From a checkpoint of a small transformer trained on Wikipedia: 22M parameters, RMSNorm before each block.
MLP neurons of a small language model. Each row is named by its layer, matrix (down: output weights) and neuron, and shows model dimensions 0-127. Each number is 50 + 10 x the weight over its row's rms, rounded and kept within 0 to 99. A neuron's up and down rows have the sign that makes its largest values positive.
A block is one neuron, or neurons of one layer that tend to fire together. After each block is what it responds to, as a language model described it from the Wikipedia text at the highest values.

L5.down103:60 45 51 47 31 59 57 39 33 50 48 45 33 41 60 74 34 52 53 47 36 46 54 40 55 44 52 73 54 50 60 56 47 59 37 43 54 43 50 55 26 55 57 42 63 48 46 48 41 44 41 40 58 43 50 54 18 46 67 33 48 66 45 46 45 38 51 30 33 51 49 67 54 51 59 52 58 49 60 35 56 58 37 53 65 45 51 53 51 46 53 34 50 48 55 72 39 54 51 49 53 58 42 54 55 58 50 35 44 46 46 58 29 39 29 45 41 41 69 51 43 51 55 33 62 41 29 58
L5.down201:54 46 42 50 41 58 54 51 51 46 47 53 70 49 48 68 66 47 71 43 55 51 31 52 49 35 65 61 61 40 32 63 41 48 63 64 29 56 38 60 51 48 45 53 48 43 39 64 51 38 48 52 55 54 22 57 68 53 46 52 61 57 48 46 49 62 48 53 36 69 44 66 53 37 51 66 41 47 50 40 64 43 57 54 57 63 55 46 40 36 49 45 41 63 45 54 62 61 58 46 54 32 32 45 48 55 47 54 59 44 43 59 34 59 35 53 43 52 52 46 49 65 27 41 34 41 51 41
L5.down208:55 41 67 43 46 54 32 60 57 42 55 41 68 48 39 61 61 38 44 41 34 38 52 70 56 31 48 60 55 59 55 58 44 70 60 49 45 48 58 56 54 40 62 51 38 58 48 51 45 71 37 53 48 46 51 33 43 64 53 58 52 46 46 41 48 42 55 50 50 55 60 52 50 52 28 51 44 61 54 56 57 51 43 53 39 47 40 30 63 34 36 54 47 42 33 59 43 57 40 29 45 35 71 40 39 51 42 47 48 49 49 57 52 53 28 61 42 52 62 30 37 38 40 28 52 30 46 47
L5.down323:51 53 38 63 50 51 40 45 60 41 39 48 50 58 51 64 55 37 40 38 60 68 61 66 33 60 44 46 70 37 43 56 42 61 55 48 49 56 42 51 42 57 58 42 34 52 51 51 42 54 49 48 61 42 57 51 36 46 57 47 47 58 47 41 64 62 45 55 49 41 69 58 69 53 62 56 53 49 44 58 27 54 45 31 53 44 61 43 42 43 34 59 49 49 38 47 64 57 52 62 35 30 66 66 47 54 50 57 66 55 58 52 56 52 42 37 37 59 33 50 51 47 57 42 42 48 46 55
Mid-word subword fragments

L7.down736:49 58 46 69 53 32 60 32 37 45 49 49 44 48 50 56 54 42 51 54 80 57 39 45 48 43 49 58 60 62 64 56 58 57 51 47 54 53 66 56 64 49 48 26 43 53 56 45 47 43 34 51 46 54 42 52 46 46 44 45 61 31 37 44 50 56 67 46 47 47 61 45 52 55 55 52 47 71 46 52 40 60 63 36 32 52 55 37 60 55 53 60 27 63 44 56 52 56 47 58 42 45 68 58 57 38 44 32 56 39 40 43 73 52 34 48 44 43 49 34 44 41 28 61 60 52 28 53
Anaphoric definite subject nouns

L2.down28:53 50 67 51 52 31 58 41 64 59 63 50 48 45 44 56 36 44 64 65 60 59 46 45 44 55 38 59 53 62 61 30 50 76 53 46 50 48 66 63 44 55 53 34 35 48 60 54 52 44 41 45 63 65 45 41 32 38 38 63 52 58 34 44 54 57 47 64 48 45 42 55 55 45 43 50 49 59 45 30 59 45 49 44 55 44 55 47 44 35 66 37 55 29 70 51 59 41 51 60 45 32 47 32 50 49 50 46 44 40 51 55 58 51 43 54 37 63 41 41 43 54 34 33 48 46 38 48
L2.down69:57 45 56 40 53 47 43 54 46 66 39 49 56 43 49 56 67 67 57 56 54 47 52 53 46 60 52 59 46 65 42 59 36 47 42 37 43 46 79 98 51 44 63 49 53 51 71 60 56 59 61 48 43 52 54 48 61 48 49 58 45 65 42 67 34 47 47 61 49 61 57 54 49 40 61 61 30 41 50 53 48 43 59 56 45 37 31 70 48 42 54 48 41 51 63 54 51 51 53 54 50 28 42 51 65 62 55 39 55 35 48 51 43 52 50 71 46 59 49 56 47 74 56 63 53 45 43 37
L2.down98:51 47 36 55 45 51 39 40 55 60 36 50 49 61 67 32 60 42 48 30 57 49 54 38 59 39 66 58 58 43 53 44 43 58 48 40 55 51 32 48 56 44 36 55 46 56 47 70 37 54 65 44 53 62 64 54 58 43 40 55 34 62 55 48 42 38 45 49 50 63 44 53 39 45 51 64 61 43 43 44 40 33 34 49 39 55 61 23 47 59 56 47 43 54 58 80 44 48 60 39 46 53 42 57 19 49 60 53 59 53 43 42 58 56 58 45 49 44 56 52 44 37 36 41 53 30 63 45
L2.down113:48 52 65 51 50 52 48 66 47 39 39 54 44 65 48 40 52 59 65 50 42 53 52 66 57 52 47 72 51 62 60 54 22 42 40 66 38 44 52 64 45 41 51 46 66 49 52 28 62 53 23 48 47 50 74 46 53 29 56 55 54 59 56 48 39 60 49 50 63 54 38 55 63 37 55 56 48 42 50 57 56 52 35 63 66 42 37 64 50 41 54 48 29 48 51 19 28 57 54 63 41 40 56 49 40 69 50 59 59 58 54 45 35 57 53 53 40 63 32 40 68 30 60 49 59 55 40 51
L2.down164:72 53 60 45 42 57 49 59 53 68 42 53 59 54 59 43 65 42 65 43 62 43 52 41 49 47 48 67 53 65 61 58 55 56 49 55 48 54 37 63 42 45 48 59 36 40 40 49 64 74 50 53 38 53 44 55 55 48 57 38 58 51 40 55 54 63 51 60 41 56 46 32 40 51 41 43 43 44 59 33 61 57 58 50 46 40 50 73 71 56 47 60 52 46 63 35 44 32 52 30 41 43 51 54 47 51 55 44 59 38 43 36 49 41 63 45 57 61 60 62 45 50 45 53 52 54 39 55
L2.down197:52 49 47 38 51 49 60 45 50 49 38 58 63 60 42 55 44 50 57 66 50 35 66 45 66 54 61 46 52 42 59 66 37 54 43 40 38 57 65 45 49 51 49 47 48 48 63 51 50 57 59 63 60 54 61 53 51 61 58 68 39 58 47 58 32 35 62 56 50 54 50 56 44 27 42 61 65 33 48 47 63 42 60 41 39 44 54 38 37 43 58 58 57 65 56 44 38 68 38 68 30 33 37 57 35 45 55 59 43 55 57 60 56 36 42 51 56 33 45 64 56 68 40 56 54 66 50 34
L2.down251:52 51 55 52 63 42 51 64 49 58 16 48 47 76 44 60 53 62 66 59 50 50 52 53 65 69 35 55 54 40 50 32 36 51 61 64 39 52 62 59 46 39 54 35 56 36 57 45 60 56 44 57 60 63 47 54 39 41 49 47 52 44 41 43 44 25 38 43 69 32 58 50 53 43 53 55 41 50 39 56 37 55 61 55 71 39 52 52 43 51 44 34 54 32 62 51 47 38 48 50 45 45 51 41 43 52 41 58 42 59 41 48 62 53 42 48 67 59 41 57 55 53 47 44 60 59 66 45
L2.down289:57 55 44 49 47 54 56 37 69 29 53 55 53 46 59 52 33 62 65 65 59 40 52 47 44 58 49 60 45 42 64 35 47 55 41 54 49 58 62 74 43 65 54 53 45 54 48 50 45 35 45 67 39 58 46 39 55 54 36 49 40 53 44 47 54 53 65 47 34 48 42 52 53 49 43 36 60 35 44 52 70 38 48 43 52 43 54 34 51 52 75 40 54 32 52 34 56 41 54 37 57 45 56 51 39 65 42 32 36 47 56 36 58 34 57 61 46 65 44 41 57 46 48 53 35 48 52 68
L2.down305:50 42 37 51 57 56 60 54 54 67 29 35 56 50 36 56 39 44 50 49 55 27 45 63 36 68 53 58 60 41 48 44 53 57 53 47 33 63 65 32 36 36 46 37 44 59 41 38 53 43 67 50 49 58 28 40 53 51 44 41 48 44 58 40 49 49 56 40 41 62 49 30 54 39 52 50 29 54 52 38 59 64 51 57 54 55 52 41 34 43 40 56 42 74 48 56 46 45 38 58 45 55 28 36 43 23 43 53 33 55 43 43 64 58 57 43 30 46 47 71 48 52 44 34 42 35 53 42
L2.down370:63 43 27 62 68 33 55 44 61 50 41 59 41 58 42 38 47 55 44 46 55 39 54 59 53 55 50 42 41 46 44 57 28 29 34 53 64 55 43 58 63 51 58 59 66 47 44 49 62 47 45 61 48 33 45 49 63 48 58 48 48 71 46 45 48 68 50 47 75 51 25 47 49 57 42 62 60 48 36 49 30 48 54 41 57 47 52 54 40 43 57 48 57 61 43 29 53 27 38 52 56 48 55 33 28 72 51 58 51 47 40 48 26 60 41 48 50 52 32 53 32 43 50 59 44 39 42 55
L2.down397:41 57 48 26 43 54 48 40 54 27 47 39 53 39 49 56 46 34 55 52 63 69 37 44 45 54 38 53 43 42 72 37 37 65 58 37 45 45 73 51 48 56 40 40 56 58 61 47 43 60 54 63 51 54 52 46 43 43 38 47 47 38 52 44 54 53 40 40 62 38 58 43 52 36 46 52 38 37 57 31 44 30 48 66 62 52 55 62 63 54 38 27 51 44 44 50 44 48 50 49 37 53 47 57 61 60 50 29 25 36 65 38 49 46 56 47 50 59 49 51 45 41 44 52 39 57 38 42
L2.down443:57 50 67 60 59 62 64 43 37 48 51 57 53 39 54 35 45 42 73 41 62 47 40 61 42 60 40 50 53 46 52 34 42 47 51 42 46 38 59 65 35 62 54 64 42 46 35 53 72 48 36 55 45 47 45 40 59 41 50 73 49 63 36 58 52 57 48 61 49 40 62 44 55 50 59 38 52 48 32 51 54 46 62 45 49 54 57 38 51 59 45 50 42 65 53 52 58 64 67 59 52 12 64 43 42 54 59 56 46 42 47 48 61 55 46 52 49 36 38 53 48 67 36 31 43 56 55 49
L2.down570:64 52 54 49 53 49 39 48 60 62 38 57 54 46 61 51 49 51 54 44 46 66 61 50 52 63 37 54 51 54 50 48 30 60 33 49 43 42 66 64 47 63 53 36 38 49 52 49 52 54 76 58 66 53 50 64 44 33 65 56 73 65 50 62 50 68 44 72 48 47 52 34 80 50 39 49 43 62 54 40 53 67 46 55 58 50 47 51 39 40 52 38 51 50 59 47 38 39 48 61 50 36 55 44 63 36 59 40 42 47 33 73 55 49 42 47 42 75 41 67 34 58 49 51 52 47 48 61
L2.down624:45 59 60 55 52 45 75 33 59 47 52 38 71 29 65 42 47 55 56 74 56 58 32 38 55 58 42 60 52 55 51 53 46 56 63 38 59 70 51 52 52 45 43 40 52 58 52 63 51 59 30 51 42 56 45 72 78 49 38 39 53 59 58 50 38 41 51 49 54 58 48 67 64 49 58 33 29 45 50 50 56 47 51 66 50 52 58 57 52 44 52 29 35 47 67 60 45 45 58 48 52 32 46 47 42 40 47 54 46 49 57 50 44 51 46 60 67 63 51 24 59 46 66 49 54 56 46 44
L2.down689:59 71 59 40 32 31 60 43 41 56 64 53 61 55 42 48 42 40 55 54 45 49 58 47 48 57 47 34 55 61 62 35 30 49 42 63 44 52 46 53 41 48 69 40 41 37 40 50 43 58 62 54 43 59 41 47 60 66 49 50 62 60 41 69 41 59 48 58 39 43 52 41 42 57 51 56 38 41 48 40 59 64 47 49 67 46 45 52 33 44 61 38 56 48 42 46 52 50 57 60 61 34 52 38 57 53 57 34 66 58 31 53 36 45 53 61 46 59 51 55 42 53 43 35 47 55 45 53
L2.down733:62 43 49 39 34 63 53 48 60 71 49 46 52 28 61 44 42 52 57 42 43 41 58 58 49 60 53 70 50 62 32 56 38 63 47 56 55 55 62 59 45 50 41 44 47 38 32 49 49 37 50 57 45 41 32 37 55 52 69 65 51 49 53 29 40 50 61 40 49 54 41 52 70 42 48 66 44 49 35 54 41 60 47 54 47 41 66 49 49 56 60 34 47 43 56 39 40 39 55 46 54 60 49 54 38 70 54 56 28 65 49 61 53 59 47 48 32 59 60 41 66 59 42 53 47 34 50 62
Ambiguous short noun stems

L2.down20:28 64 70 40 39 48 68 45 46 47 42 77 47 42 60 59 48 47 59 49 35 40 63 57 43 52 32 57 53 50 41 57 41 56 56 58 51 52 45 42 48 50 62 56 55 38 51 48 58 53 42 60 65 52 61 52 39 51 43 48 56 54 36 55 59 49 46 62 58 49 54 30 61 69 23 45 46 66 62 54 38 44 64 42 43 50 49 57 44 30 48 71 41 61 32 48 45 49 39 43 60 60 62 42 44 64 66 57 40 42 53 49 67 46 49 26 61 55 51 58 39 65 54 45 46 52 49 49
L2.down96:33 52 61 43 55 44 77 45 48 59 41 56 61 58 48 46 39 46 46 45 53 50 62 38 50 41 41 55 56 58 48 42 51 55 39 60 59 36 55 50 46 52 56 46 51 59 69 41 41 59 68 51 46 47 59 66 38 37 49 30 68 45 45 37 51 51 52 46 52 55 52 55 44 45 46 65 56 52 46 55 60 66 60 70 44 62 46 54 50 43 54 39 46 69 51 36 45 44 36 50 45 39 40 49 58 43 42 56 42 48 31 48 67 34 41 71 61 33 62 52 51 64 62 46 39 57 43 53
L2.down105:32 61 68 41 39 35 57 41 55 50 28 36 46 48 49 58 19 62 62 48 60 58 42 50 41 44 32 72 36 38 66 53 52 58 36 45 65 45 61 65 45 62 40 60 53 62 48 53 44 47 49 68 56 47 49 61 43 26 41 33 49 52 38 36 31 49 66 45 48 44 45 50 47 42 52 35 63 44 65 42 50 53 54 65 44 52 43 44 49 30 37 28 60 46 67 39 49 39 51 53 44 44 56 62 42 50 45 47 50 51 49 59 45 63 69 67 56 53 47 30 58 64 48 37 57 43 66 48
L2.down137:31 45 61 53 45 59 49 45 65 47 52 54 56 54 56 51 34 61 67 52 53 67 47 61 55 50 22 63 50 73 65 52 44 45 37 35 61 47 47 54 37 58 64 41 43 54 36 57 48 36 42 66 61 44 44 50 45 51 36 53 48 43 49 44 50 52 51 55 65 44 39 51 39 49 47 55 48 55 48 35 56 52 49 55 50 43 54 45 56 51 57 31 47 23 61 38 44 38 51 58 50 81 36 46 62 51 39 40 35 41 67 59 54 65 53 64 61 65 59 41 33 45 52 48 49 56 45 62
L2.down182:54 60 38 41 49 57 52 56 33 46 42 52 62 33 36 33 67 53 53 58 48 57 44 52 48 55 53 61 42 51 43 61 47 48 50 47 65 31 42 53 47 52 34 36 40 58 35 55 44 65 40 46 52 42 52 36 54 51 52 51 70 45 51 68 38 70 38 43 43 52 57 64 35 58 70 66 61 54 38 51 71 50 62 34 63 36 57 44 64 57 35 55 58 58 64 66 33 55 60 48 47 53 38 78 43 30 44 38 46 64 68 46 33 40 43 57 40 52 63 38 60 58 35 65 56 49 48 50
L2.down203:49 39 64 43 46 28 61 42 66 56 39 33 55 54 52 35 49 35 56 56 55 62 36 45 51 53 46 59 56 64 57 31 30 40 57 60 48 47 64 57 68 39 44 37 44 46 52 51 64 50 50 40 67 51 62 54 40 41 49 47 42 54 37 47 34 57 53 42 41 56 63 48 44 42 46 31 40 56 55 45 60 49 52 34 63 51 57 23 48 55 64 59 50 43 63 24 40 45 51 61 41 50 67 48 41 48 68 48 37 55 29 54 45 46 53 61 62 58 42 46 54 65 53 43 34 54 38 54
L2.down209:45 50 67 52 68 32 43 39 55 56 57 47 40 49 30 42 45 29 65 58 39 60 56 66 47 51 40 52 74 53 57 38 61 63 37 48 57 36 61 59 38 50 47 53 49 71 53 39 55 44 60 36 53 41 58 60 36 49 53 47 47 33 39 57 48 53 58 49 63 34 52 51 54 33 50 47 50 66 41 52 48 54 60 47 44 50 31 50 56 38 51 33 48 54 58 41 45 51 51 49 38 35 65 54 38 34 53 43 55 38 51 57 70 51 52 48 55 46 64 38 50 58 51 51 48 29 56 44
L2.down225:52 52 74 54 55 58 60 34 44 65 50 57 42 53 33 43 47 50 42 54 52 74 47 61 66 46 49 35 57 59 46 47 48 49 59 56 64 48 66 50 55 75 52 45 46 55 49 49 62 56 43 48 63 45 40 57 35 57 48 64 51 54 65 58 39 36 50 43 46 32 46 47 43 64 45 40 54 50 39 63 53 57 51 62 47 34 61 35 28 46 40 58 43 62 48 60 48 48 35 32 48 44 35 34 43 41 61 53 45 48 53 46 63 63 41 48 60 51 68 45 39 55 52 52 44 40 40 39
L2.down242:61 58 43 43 48 53 30 64 53 42 47 54 49 53 51 52 60 58 73 38 52 52 52 47 67 51 62 56 56 48 42 69 53 37 58 54 62 32 49 34 37 48 48 61 53 59 45 49 60 44 55 43 45 56 48 54 40 31 51 40 28 50 46 35 41 40 53 57 43 35 42 58 56 50 60 45 44 64 49 49 45 56 43 52 48 56 48 59 64 48 67 54 62 49 48 52 48 43 53 61 48 43 37 50 49 55 53 49 43 46 42 55 65 52 31 48 48 47 44 45 38 45 53 52 71 28 55 51
L2.down276:46 45 52 49 65 41 40 45 52 44 51 62 44 46 39 58 52 63 43 44 56 46 44 51 44 58 41 76 54 51 49 43 51 45 52 28 52 40 40 36 43 55 43 47 44 43 53 51 39 54 26 50 54 49 52 39 51 44 41 56 43 46 48 35 52 55 50 57 50 46 59 61 48 52 71 60 48 54 43 39 39 38 51 50 53 49 39 43 39 44 33 42 37 56 46 52 45 60 52 49 67 86 56 54 59 55 54 43 63 43 45 51 43 67 63 51 48 59 41 57 60 60 44 64 52 44 43 63
L2.down311:35 33 57 49 62 33 65 53 67 54 43 45 60 58 59 37 52 46 46 53 56 55 41 57 23 57 50 63 62 44 57 50 57 57 62 41 53 48 51 64 36 74 49 40 40 66 43 53 62 67 45 51 50 61 51 64 32 45 45 36 47 52 38 40 46 60 55 54 59 53 55 43 52 43 46 60 50 43 52 36 62 55 44 54 57 52 39 59 53 56 30 38 55 30 57 35 60 45 55 42 45 26 68 47 38 41 45 31 53 35 27 36 44 55 59 42 38 54 59 37 55 47 44 48 38 34 47 50
L2.down364:57 46 72 48 47 51 48 44 51 40 39 57 52 50 72 56 45 61 48 58 49 45 46 51 41 52 54 53 67 38 47 28 53 44 32 38 49 53 56 71 36 51 32 37 50 59 28 34 50 32 51 49 47 28 51 40 32 47 54 42 40 48 46 38 46 45 51 50 53 54 57 65 48 54 47 52 49 55 55 59 53 54 57 50 68 54 49 46 68 60 45 60 49 38 47 54 65 49 43 48 64 22 50 60 49 39 48 59 43 52 47 40 52 34 61 44 53 59 64 38 46 54 44 39 62 35 53 59
L2.down468:39 37 40 43 36 34 58 55 41 48 37 50 44 53 49 35 55 55 36 47 52 43 47 60 38 49 45 31 49 68 63 55 57 43 58 39 53 39 55 62 54 43 62 43 59 47 32 54 58 54 58 45 50 29 35 58 63 54 37 56 46 47 33 57 42 45 42 67 51 77 45 47 41 62 49 35 42 51 49 71 51 45 53 33 53 64 51 52 44 45 50 41 54 50 34 56 51 49 51 57 55 25 69 33 51 62 58 72 50 39 60 57 50 47 42 58 64 41 57 36 50 54 51 34 51 54 35 44
L2.down519:50 59 53 23 51 44 45 42 42 46 61 48 33 36 46 35 38 37 52 49 51 33 51 62 52 57 62 74 49 56 54 44 61 51 49 56 55 55 65 31 32 47 61 38 50 54 58 42 48 67 48 45 67 56 60 48 47 34 48 57 45 54 58 63 49 50 49 55 43 52 55 36 47 49 37 52 45 54 58 44 48 52 48 49 43 72 49 29 62 56 32 53 41 55 68 40 50 39 61 59 53 52 56 73 61 49 38 44 43 41 48 43 36 52 57 38 46 64 37 46 31 42 50 36 45 53 52 53
L2.down705:59 42 72 45 37 58 43 42 53 60 57 55 44 63 66 51 52 44 60 55 54 42 54 70 52 39 70 55 54 58 53 40 47 61 42 47 46 65 50 59 47 43 51 48 68 55 39 53 70 41 41 41 41 69 51 57 37 48 47 52 73 60 41 61 54 60 60 50 55 34 43 50 52 31 47 48 52 63 45 41 55 44 48 43 61 44 51 42 33 28 65 58 51 32 56 38 54 39 46 52 54 54 40 50 58 46 36 54 44 52 39 69 51 57 40 63 53 67 53 55 55 55 39 52 30 64 35 48
L2.down739:59 37 57 51 48 42 59 50 49 39 56 39 47 39 45 58 42 45 50 47 62 40 70 52 37 57 44 62 56 63 49 54 44 49 44 56 49 45 49 35 41 45 44 32 60 60 57 40 50 47 62 38 50 48 48 43 60 53 53 64 53 57 49 63 49 64 44 54 51 40 42 44 54 49 33 39 33 74 40 51 30 59 31 44 48 49 39 28 37 37 55 65 44 54 47 49 51 55 48 39 54 48 52 46 41 37 47 62 35 47 40 27 42 60 56 64 45 41 57 52 35 53 50 55 39 42 53 38
Name starts and nouns

L7.down374:44 52 42 61 39 37 55 58 54 46 54 41 51 55 45 47 60 43 52 49 53 61 48 45 47 56 49 61 67 51 68 43 54 84 54 48 49 37 60 57 37 57 48 42 50 57 51 40 46 50 30 48 54 55 50 64 49 50 63 54 53 33 29 49 54 54 52 48 44 45 68 49 58 37 47 50 39 57 47 60 43 48 58 47 28 43 37 38 64 45 52 55 56 36 52 46 46 53 58 57 58 62 65 64 57 34 45 42 40 47 57 51 70 43 47 64 45 55 30 35 44 57 51 48 55 64 57 59
Anaphoric "the" + subject noun